{"num_hidden_layers": 8, "hidden_size": 768, "num_attention_heads": 6, "num_key_value_heads": 6, "head_dim": 128, "intermediate_size": 2048, "vocab_size": 16384, "hidden_act": "swiglu", "norm": "rmsnorm", "norm_place": "pre", "norm_eps": 1e-05, "positions": "rope", "rope_theta": 10000.0, "rope_fraction": 1.0, "qk_norm": false, "attn_scale": 0.0884, "bias": "none", "tie_word_embeddings": false, "parallel_block": true, "init": "normal", "init_std_qkv": 0.0132, "init_std_o": 0.0, "init_std_up": 0.0132, "init_std_down": 0.0, "optimizer": "adamw", "learning_rate": 0.000509, "beta1": 0.9, "beta2": 0.95, "weight_decay": 0.36, "lr_head": 0.00707, "warmup_steps": 393, "schedule": "wsd", "decay_fraction": 0.949, "decay_shape": "linear", "final_lr_fraction": 0.0, "batch_tokens": 131072, "max_seq_len": 1024, "doc_mask": false, "train_tokens": 831700000, "max_steps": 6346, "dataset": "wikipedia_en"}
MLP neurons of a small language model. Each row is named by its layer, matrix (gate and up: input weights; down: output weights) and neuron, and shows model dimensions 160-415. Each number is 128 + 24 x the weight over its row's rms, rounded and kept within 0 to 255. Numbers have three digits each. A neuron's up and down rows have the sign that makes its largest values positive.
Before each neuron's rows, "fires after" lists the tokens most often just before its 100 highest values on Wikipedia text that the model never trained on.

fires after: "°", "|", "-", " the", "″", " N"
L5.gate1593:118168143144154153131149199079112143126137110118159129108122149128128171106097116124087180123123089136179115157104122148109097142145161151124109138110099183138167110101131155104123126164106109162142125128181119074082147173133167118127129096129127157112132108109113139111166116170060113118145113145097135109109119142116129133143116139148113124097119137177111153096127170171114150141095136129159098124132157110119133155133115162113109125131066156119087162130123131115156127158114110103112147121166121074117152142082112148131116117143151091106134109118142151113118168096122146144125110125115120142143092129148138093157106102098134108111136135110108166156087120116114114136125095128111089122123114111092166109118124133134136124132114158147144122133124152147102111158150127
L5.up1593:099140148125128135129159171118109130141099169116196141129155098121109115150118153125114151141134137108187130142147104139154121120123132145141114151127105132151150089091096152114129103189119135128124104087139108105113140199094149133136168122155152134113146112146163123094128164133086120106163119151102161136111184179124099177105097154123095134130102135111103124113134195150109181090156121148149165163125146136143132111161118147134115093117063153139095172131145118106170164149117116111095118079097110106100102138071106145120125065154133111105142113138147177123068131121139146160114109163134130096159141134122160062133106125126147098148145155115104150133106115141135105148156108136147154160146121165089175087132116120158170112120076110141098130132136127129101124121123093
L5.down1593:091138126080089142128176118108083150128172130110086066091141067115121137103140139109192147143148169116133135095129135133109154161151125093137162105129157115108119155139142100151128106128148118155149165118108133162101092108121144139136146140119110114170123168131153099146123124127155112113109123118126129162123158121120126154121129124133088113107103099109134112160154121151122128083133117108119175135155124118118132135127138117163178102110127109134144193118129126142109093090113103132115152144112148131149092097108105144073141134095055174169106156143084139142133105180110146104147095162071170139145108141100103109156145137159125141114098158141100118128142130140148108137144153107159186127115129132120100140151116116149106112102098123126122072138118110129103117131092155

fires after: " of", " by", " from", " to", " for"
L5.gate993:131144151122167171147145143102106098100143120123150116090136163153160156163123097111130128116146106150124115138153148108131140139092151141137125194168121118170085102109186114156155143114108115114141151112122152120126115146180190105128156148108159114122135137156133145122097117139129115117117116105127108140115102154123085105132068129100098073112156086130167127112095127159113168134131115126130183153143104117157149125161146102121142137111149153115146145097152105136162113135121098109127152161098089171107122137121137073137162110108118127117178152155135122112122108122097082124143107152096180166118168118114123126118111145134092141116088121086151122138126077141113147108105106134117076112118135107157138147128114137123135130174141113146086110173160125145168185169105173
L5.up993:096097153114157143098105158143086081113108125106138133133115138158116109143120126148143139146126144141110117146160116130133116126136087126155098139151079117161111121086165087132117086081138168114180187171107111145113126136154188084121094109123107144106121094111102122116152150069131119175139111060156098096141145117156114084158063071106100111141119161130135148144144124135134124091157111116114163144142114122124148096122120138160117135091104151105142140133164105111159118131120147116118104139133144134150115082112144093105161159115136146151120114120111110095172146136143129123120141118114128155111146139105108144129139138142149093155086130142130123108148150149114155129158101137135116082125159168175122173127095128106121147078171094141141119120175067134153127114114096
L5.down993:141149126150050104152109099133134124118133116162144102192123082066109123127169152137093153117126149163113161138133122112151139131159127128086131135101143155133155141170035181112103113177100125146113130090136132138122136138072064165155124106145128121128143159109163124088098121158128135131108108171170130150167109120111157143141167104145174166159144151165093154119123176150157133132131108137144079120130177175108106142114153110083143138151143136121111105093085157150084140167104137153109099105148112129118139137162117156105137127148119103095145121148116134164096163112144155178106125108133113096149125137142154107108152135168142135144134125154117129102115156143167098125101166139161140139138116111089159115099138145174121129118124146113160181136060188139117101104138122

fires after: " (", "N", "A", "M"
L5.gate1085:146160106151131108166134121127084148145142119121102109159141134133139144092146114095152094115128152142115130163118143148140113112154133127110133160066113129170122136118132094140120128101134108103182133164137132130121078109126149191139133139140117118126140127134115131109111116154109174093086103166078104097143130109130084128114156100116098178092123136104141114135141102094123127179133128134106145114174151125118117138083136116140120137134173132166123101122162172139121117149128137123144113129130110155109149114147138128171107148126094136154119134147153116142166167116081130132144131131074125099104063110153120144123145122104132097075140141085117168112110097071123142142111119134105157121088112106132128141100136133122075132135126152095132128134125157146125112132121173
L5.up1085:142132075143141090208096113173101164134114109131096104171149108089136103092103127129127145109141118132104116070117144138143161120164108136099162166117145159183114151152144130145104117130104179113135107088136135142110068130078168168130133144095127100198129128136140151121090142126109166076094150145100178120121153122154084116096150121075112169143148147074132119158130112109121148132125126137092132125142146091144135127082121095099115126156104116133131104129139140156184123121126126145125118145134132119116131150114123117128139100139087144125153132169189095141145104096111128126149142120104152082140136094141114103126126116142124112106121138098101140105118097089148120108128111130124088153084114129106120093100122147141136156134111150096128124112131112148103154154150146
L5.down1085:150152083154121082137074134139152111153091160118171120120114095118103111107107114118134110111129163097115094120110091117161148100140125142130123156164129180101132140135129109122105152136081169130122156122152109156143142105121117131141102106135112113130129184113118124153118100120128155121117125136173127170165127191118157145146094101150103107061147121157175149104091144147097096108159136140152107105132089163152127103092117181086142128113131122122138152143128112134151109136091090120101164160155126112162118133090064146115137148126116122144134113143171136141158130107150130102159117120095164101102111096154102104161132165165120129155145140123107128116142121136136103127194122133121122123160142161114111113147123142089135098131144151130118127089086130144166093125127177

fires after: " H", " Al", "H", " Har", " al", " Br"
L5.gate1373:099109153117115119130141121098096142071136157132104148139173155103138154115076105154189115141115136085148166112104160144105124131127140108099110139101099133122107134115114110130162108084125123113111157113115125134098170124087143144129173118115110147154130105148077130075075104095121098142121101131119110109170152129115127164147110138090091117125102097105083137103122122169112123134119131108115107117136135115095140138116117161161142117116110088129121120114115136109154139101126127085188111129186116145109147115179125176085153098128123141134132124107122138104125108154173191134119110119100103121091110089143132117154107118104134115134142170148130187086112150147132145137142147100104128123111153131111164170132096101140105126111125143125102162098111134107111102079096102
L5.up1373:147152142191136082157129116134125167141085156129135183071116152130113122141117122102132103120096116136125128094127124077148120099140187191126167121181117138135158118139147132089138126134113118143134115143141096167121109099120172116104115149126116107132140137132123145116107102078146119171182088148121113180128156160119145167103153135099133085098163133141109101120174173154143134115133098112134093109137132144100096063092119111130154111115174169146101084141151119095116169129126087171167141123139144118079144120112127138088120131128103175158081128152121122111124126132152151183127171141103145157164120140097121094112103130113175143128116136155087145168157112099083179136109125130134111121112165117138137155150145111101162122141114063112160125105086175141086123131128135
L5.down1373:100128123109100149150137123140130106132127146089110106120114129087143096090140122150131171114164110157137159137139151117128212121151097117100135124139104138119110131149164164126124112118116165112094120151168131136138149162110101128152137156146136122119155147118141154144150109134124138132088177104126121114132126105093175113133123175141102121147142134133138125143126104135135106135120107125089123137118104126144123088148111127141121106164144124117147191148131103115173132125128149134077115153061145146149123143151149125134146145133124124134162105152171160117160157131133106122132092128118125167122174145125139168131136168120121122134112119127151131120127099149137145096127164121146133167115128106106165146126125154100073159126103111089109152097141100180097180149126104

fires after: " St", " st", "St", " West", " Brock", " back"
L5.gate1996:130101098138177121145109125101119159121068107097087116170118125141078131124127106141128148146148104135123154075136133132116133113159105165150128134151149160142121140118116161117124150134117112130173130130129144166102134145127111121147128166152114151131160139106125142115134139121107138140120118121141158133196095106114110133139110161110098122155125145119093106116115152157131152086129091146131163138095136119138130107136144128132121115086109127124145109123181127185131166114149149125134135126175146171139153145091143163143113073164104140117142104144092136101141122110154144124107107130130109138068135128140112093120079139095113126161101119111117154107134152181094109080159123103145121149125154158146072145098095098140103134106133110111127139108095095128111114133129075
L5.up1996:105175102140105108097107127114116153162118137079101159121126117087149150104090136173093137126154103092105083106143109142102111125109141144151123127100114213131095171087072118109129121140140112086109120122132154171081134130118121076140122142128145129120123157108171166166128120175102135135149144138136139154158088084112128129136154100139128138119171134125112112128129160176125125127128060174103132101083127145156093109091099103113139155120127119117154132112169117114123169142124132124146132111151116102077124118084149156112075127143168103156098111147157104111138078099157124157137137123099099152062137126132100111117103122136114140161147119119113160102141133138120128124124147103130151099108121145140134191120156133135113105112070125129140172162133108130142117119098124
L5.down1996:147099137107130151108131118157132114090144124151126096129154110159137129120136124133124105072121141175172159146086123108133151117117118103091155126123102067127122123160137153110106122103126122096162127099108140154145129117119092138132143093183114117156149120114133101134110125099122165158111125157107147144115154118124145117117113171133085142202083128168119152117098104076110123130116147095174155122137156074131163141131098140166130122175140138147101116133136140077124103106132116098124115103135114120131142133189139053162112165090119150146131134125133101117093119108131111106131145177143139114102129108118133177135161110108093155106137120143170118113140125129118167156168136110132115128139111141115120118131101103138117132112144106105148099136144165092135144130142105

fires after: " |", "|"
L5.gate624:141089167131088128085126152129123159160150108119167102142114150154124115118112129144101136127155127160122135115104120167136122121087109084123126175126134172142084138123143121136124145090186128108153105112130164131119170122147142130126111099130107106101095139180147186121133135182088142093130084122072102074140109127095119152130101187133114112144155122130186117078127117135124136114141164128114110151160140136167162137112126104085136144124084158148147115121139100153128148112120149106154111120087101128125126153115109126166107148136105097130104129146150130129128111154127059138132105137146113130104095069101119158154145144078132136153108116126145133105134137161160167160151135131105177124121108141128143120146084107147111162093120142108145146125159145145207151123126152
L5.up624:138106101109144158134122107115139142110131134124155128114089119155122125126141084135100114085122171133112121123170099143172139095122158102104186102126127119142164106128152158153139112155121125137151100150067149159118112113174165135126167138106125152111094098184135136124072128109120134109160091122138115166126114135144086106135127148109112087113171135132095159125085148176110145138122134112129152121125142092146160203097110109059101137133149091119118104119178110140132145153102146086127132112114127088122115119180098106148142126105123159118149165123117151079084150111099105118166086208174119114147117123106121140121175085153132139112142180108141125119084166151176116132146157149103131120119157136119167098185138111149141140132143116129112098114112124117128148111150198
L5.down624:139097129148114144112140145166140103135118120125161166107144124128151116144138137123117154163123105100166094113164161098120111130142145150139154121107128112127124130140122140134085128103129106067121132122137074103128145126105145121170141126145142141141179153095101081134147111125112114113109143162136159173107118100124116114137155125127104115043110141147119128135144137122106122122081101084155135118123073143138101152175100160152114112183103182154110156158136169112090094117112149143113153125165116113125147124106142161144137127115084095106134119131121136142115151135125153128110140109119102142124142165097137105128139146131157122122102137078127149153121138113120121163125163149160140160166082159093127116090163122128127131127122112138118096125113163103103135148154126

fires after: " |", ")"
L5.gate951:153105131105119100129131149165157119152131142113159135133149104090131152153104163105146142091074123086158144146090143127154125132145133130107104116098094125137119132082111113134154139151137123123134148124129124111125059092100132108117157134153118155135129157164121122136109139162161107120145112145133109142137189157154131112167116120137150137101103147103109102124145150134143168143129140113070133124154102112116086156082137148155146122110100136092134124130119107129138131150136149153090095117131154127089138125153088106122136138130154130139092157132166138146154172140182124124096114139106131111149117133146162131143182131137132160124117101123132144136119183101160111144111100150153152127142121129145146140118182137170130143165122133158110135155086135126124127102133114
L5.up951:104126116100124115147142143134134137068164144110139155123147148130110147080140129162150085131081118135156155122127144133146138106156128114108079118137138153122125134131150117111139112168147094096113163150157168148093138140155089100098161122133118113158126133162077088105138116138143128142114085144077118130112139126127107137137144132092135149119142123127115144126067118123111124132146141120134110068132145169131122101103147125162129125140120110151150116149137103130151121134125153158118093087125124125103114117140151148123075118092164121176058117142139093128137121129119126109136086147120142072093080168112105195148121140154140151102170172149166135071141146141125092095155090121107120139164105125147083133121123133119128087154162184120149095144129145129102129155141142
L5.down951:131154098147145128121083092079095131141130093108118152169141129132110131147146196105133174104159145111151105111159130129103115170141149173112141087106109123108123129126121118083119103126122142137111111124147132166109154073153158120117147168113144091138086152121146124153125161172090125090100127125153169113120137065119125165104095146167114177129151192163137112139142143138162171151118157163084107114121118119144148147119130113086159137094132110124164136087144107113111116102143158148105150092126145117127144140101121114135119183179170130069125096116124192114116112150129117145115141121133101153138104113093166114114129118167136144118094162079089163142139134098126147111155144133140120145100142158140162095121147159112133168150121088137159142103131152106154158122111138

fires after: "."
L5.gate1804:150168134116160162164130145102138113127108163129103147110127175162131129109120146174140148144126113128120141104112110118108072165145140112150142115108102201137122107097108117062149152097132163147106127175123164113139104131133109113118100116153146127143106154096153121158131137157136121102085138141127069111149127140164154143125131143146137124109111127154151118113182153144152129119147112107176125181170168130107120112122110149116145123116140106123131123158142097110108146102106098159210137146055119116154153127106140113142085151130100109152139116082079125160156137129182110121103156159107126145130120142141118114134153134115124153130112140096112087175155129167097158153102136110116132128104116135125099132105166135111125119138133107121136137130077134103112124132129135
L5.up1804:130114117117142158141143121094143077141114149135157141127151140116141118079119124144073155148117125133108174119200097131147097117095185149119124094112112154135122084107161153132124173108118117158153158184139162132127105144115108114121122115141152096123050178141131152137116111147159100128123106148126078098148143144159087140190140128163145135120146133164168116107142165126140149101144134109157101142135134065118134166129103213135093158114118073127165103142102094108142090142108158136157166092105101150172144165148145095118085127086145158160124113127094124153117148102176143184111093126132117161081100137120149156143151136123159134160153105119074163155129137140099152143146114110110127114103137141121131142104149162122168129094066162144075144122102124108140111119082142
L5.down1804:113159132091123124129107171146130148098138149129129130113154171147140177136123117119107155153123113162158097120123157148109157119143165079151110148181124172084119147135146088108145131124158144123148121122097134152122127109112099113100133148154169179139086100115104101122092112137136131084108143125135109107113129139129115140105114149146153142181130124133125106105142113159147146117144159110125106135161114133105180085092092143175120120167126172124157159164121102139138153122124142171137118166150134134107122082144092133120115120156167087137119137128139140138172162106159128141145162116164171122125146147133126141160147155103110088152125097130083122084138118121125167157130136144183167116125139147119115084153124168186079185122151098095167135074099123131149096146117087

fires after: " |", ";", ",", " and"
L5.gate1036:160117117131080151106126127142140159108108138134156140103102154136118069160123148147100152130125154132077111153118148151129119126095068127076108134144080165152116143109137177155124120151164128109122127123161136181113135141107101095135146096124073156094141162145124147118098147133149110110183126164152119123135139094109104118153061125139144101111158150106099125113127136132130132123156120143136146130112145118158155119139140139119141149099106139142161127121154106114149108150104138156121120126153146103158103137078110150126123049089148124126130155172150125097175129132137142151121117093100112150123178093121111102108147149182120099140128156124130135087119102130120133085159148143130124164111083160105114111116130119120080164128160161123127153144130097112157096092135145
L5.up1036:111122161134108124121115126139088113119089136106138151107114143189085066127109098138113122110120120155089144138153148180101144110097120093112129116147094130134091142127143130160121157153151138146157162131130143157115139153161097096163111106118123144078106150096104144149072141142107119135170096167120144111138104122133110108154065106127153134091125127111141106117152121117134171147159063167116137121115124115149151106135125128117153118068107120088123114148161125079107083147112156114108117136140127090124105126080130135154115132101129135136137163161150120087126162162112122145132127094116101118130142106118098125142138163156122134121118127133122123137095100128136176136170152117096132179107130140115133113167115112164148121134081111099136133157134121092179108050156114
L5.down1036:141143119100129141148143127154120113112150142142085110135164146100154200138123114141148129124198120161139098094126134150120113133157170145116148110139152144130178130142117136081129105107107149113078108124122108098128121110145111146108166152135145092135128115123117105114199109114115124145074162131106131171108157120118164123132162160123108125255113131117153171127103120142109126105126097126135115141136104138095149139087133134122088090162131137120140120143104143143093164142132106115123134133168123157111165145163119090125127173161154103141126108132113134169094129122101121104142150145156162131114108120119172135131107120107164122102108109113161133090126138129125111143091117163172165106129126135129139122131164117095132123137117108137091163080101156126087150186108150

fires after: "–", " ", " end", " |"
L5.gate1273:103153122130086148114155154131188131114165128113170126135099124106117151080111131098130119133136148146171145154155107148074143145158170155109149132132118116132129143111137108071147123149160119096131157126151073137091114156129099139147135125137103129137115114089084114103124113171088114127166149131112138146096128094117162117168123148127134150117107154137100126155143093150102116142100076150173115094136150108109179091090115126130112130132128133124144152153140117129129084174154160147158127099113110156158136103119130121169102109105170124126075127115151114118148143163137147116087121105127126106122128145093106148130106107097160109167147107098132155159154127102124113125153104119129158107122126145157098169138116095119105112159136147127103133148127158152117110164126117
L5.up1273:130140091111114124138096145144144140114139150119142157186112148141125105144115101140109124094111131138086127135163116129102124156139143134108187127147117116101147142149125141066172172111140139101111117116131103151115147133174116122121139180124166126116104132107141136128061144116144144104098163113143160136107114163106125134123119128142136128108114155124136160153148120113138059159139122144137099110084116111153131148174076084120145130124088100127150113092140150166123108124121108199114153121183078121131136126162075125106135121155174095091121069170142151138171142157161099145121115108170111105161129126130123142093133141128136125133150129109170110139124114138109149096178151103195120121161111142173072114125175149149113141116135143122099139148119089140121118115102146
L5.down1273:169129124147123104129080159126156142112177097171088102116105108139104138118156108177130089090113119093095140138097131146137129156138136133131159095099113162117141114149076157091127113121104119120135117152123125111147143085132094095127148155175152132069117144160148180134123105106157138119106128150137093148147164142144123135140132143141137139125089129148124137085116171148108115113158130150101127109135100103151125113142122134128137135158111166141114130128112112100119169086104164119116090123115125185166128132150125130133114117162137142108121109178141151139113120114104157143134170126123122156144141135145129153152159167158112126117151143129127128115138136139145127102077110139160133112177114158143129149098133140163158160123164131103163187125123121101147156092098155

fires after: ",", "),", " |", " –"
L5.gate1324:119129104130149133158162156108192103170132180127108193118184149144150128105153166161130083143104122147140143116139172104128091124135115121115077117077113142133134124104146082110093178115192125167143138141128158115172121124126118151107124121139089134114133087159105148160138096132180124123127116147123090090098164117138127165144116120152148116129121095153133121141130103141112076136099125123112133140135118167099109121141169144148113124136166115110133107155134108083124123125131102160133137139096128086110149068147136107107155116134105084170140131105078096165140096153200124103117154132118117125090131109158138099116160121122107125097164107114103120116106137168114140156141139146112100133138133078118115199097141094135112115122133119113136115167128171128131102147077129
L5.up1324:083162121153139158108115116159124128115132131158121128127112120131144112122115142136139126134114107160090109155138127084142100142128131105143119138114135159148149166139102190107113152107133140178078114122083166145144125127079135137150111135140191104121116110133127086128124119115136116143117167164164109082104133124121142128142131157183084128151164152109146127116112151137151121118148105130176106168109128172101098129114105129119167107116136086128131138111108116126090112098118130136132143118129125157121182109140164112137130160093195082139137121133143172147134108124131117137136128169139164126091135105157147083110141098177086066119125107113153077105155121139120099179139175141162104132113109140126122151106110135137172135146131096158069130122095137136148121135148131
L5.down1324:097154146123122127142126136140135112109206157154126131119114118107110109127131114130102096107118129129124150126117135136153139087116141168163111134130137158136103120138132165119187141124129078136154140120175109140129101135123111145089138105113136102106121164139155155120136121134171143105108118089154099075104164129170144116140137113092115143148089093108109094152181115116179131096150142140156103127154103125118106089176172138140128127172084135117129158148118103144125152141136115132143118175124134170153080107149088161137149156087095127155134116116109086118151141146128103142135112114133091089109133114144113114146131140116099120115118106177117122136157168085125129125174140121108136130135124171147157122158123150079149152105111141107131161111153152111132095105148126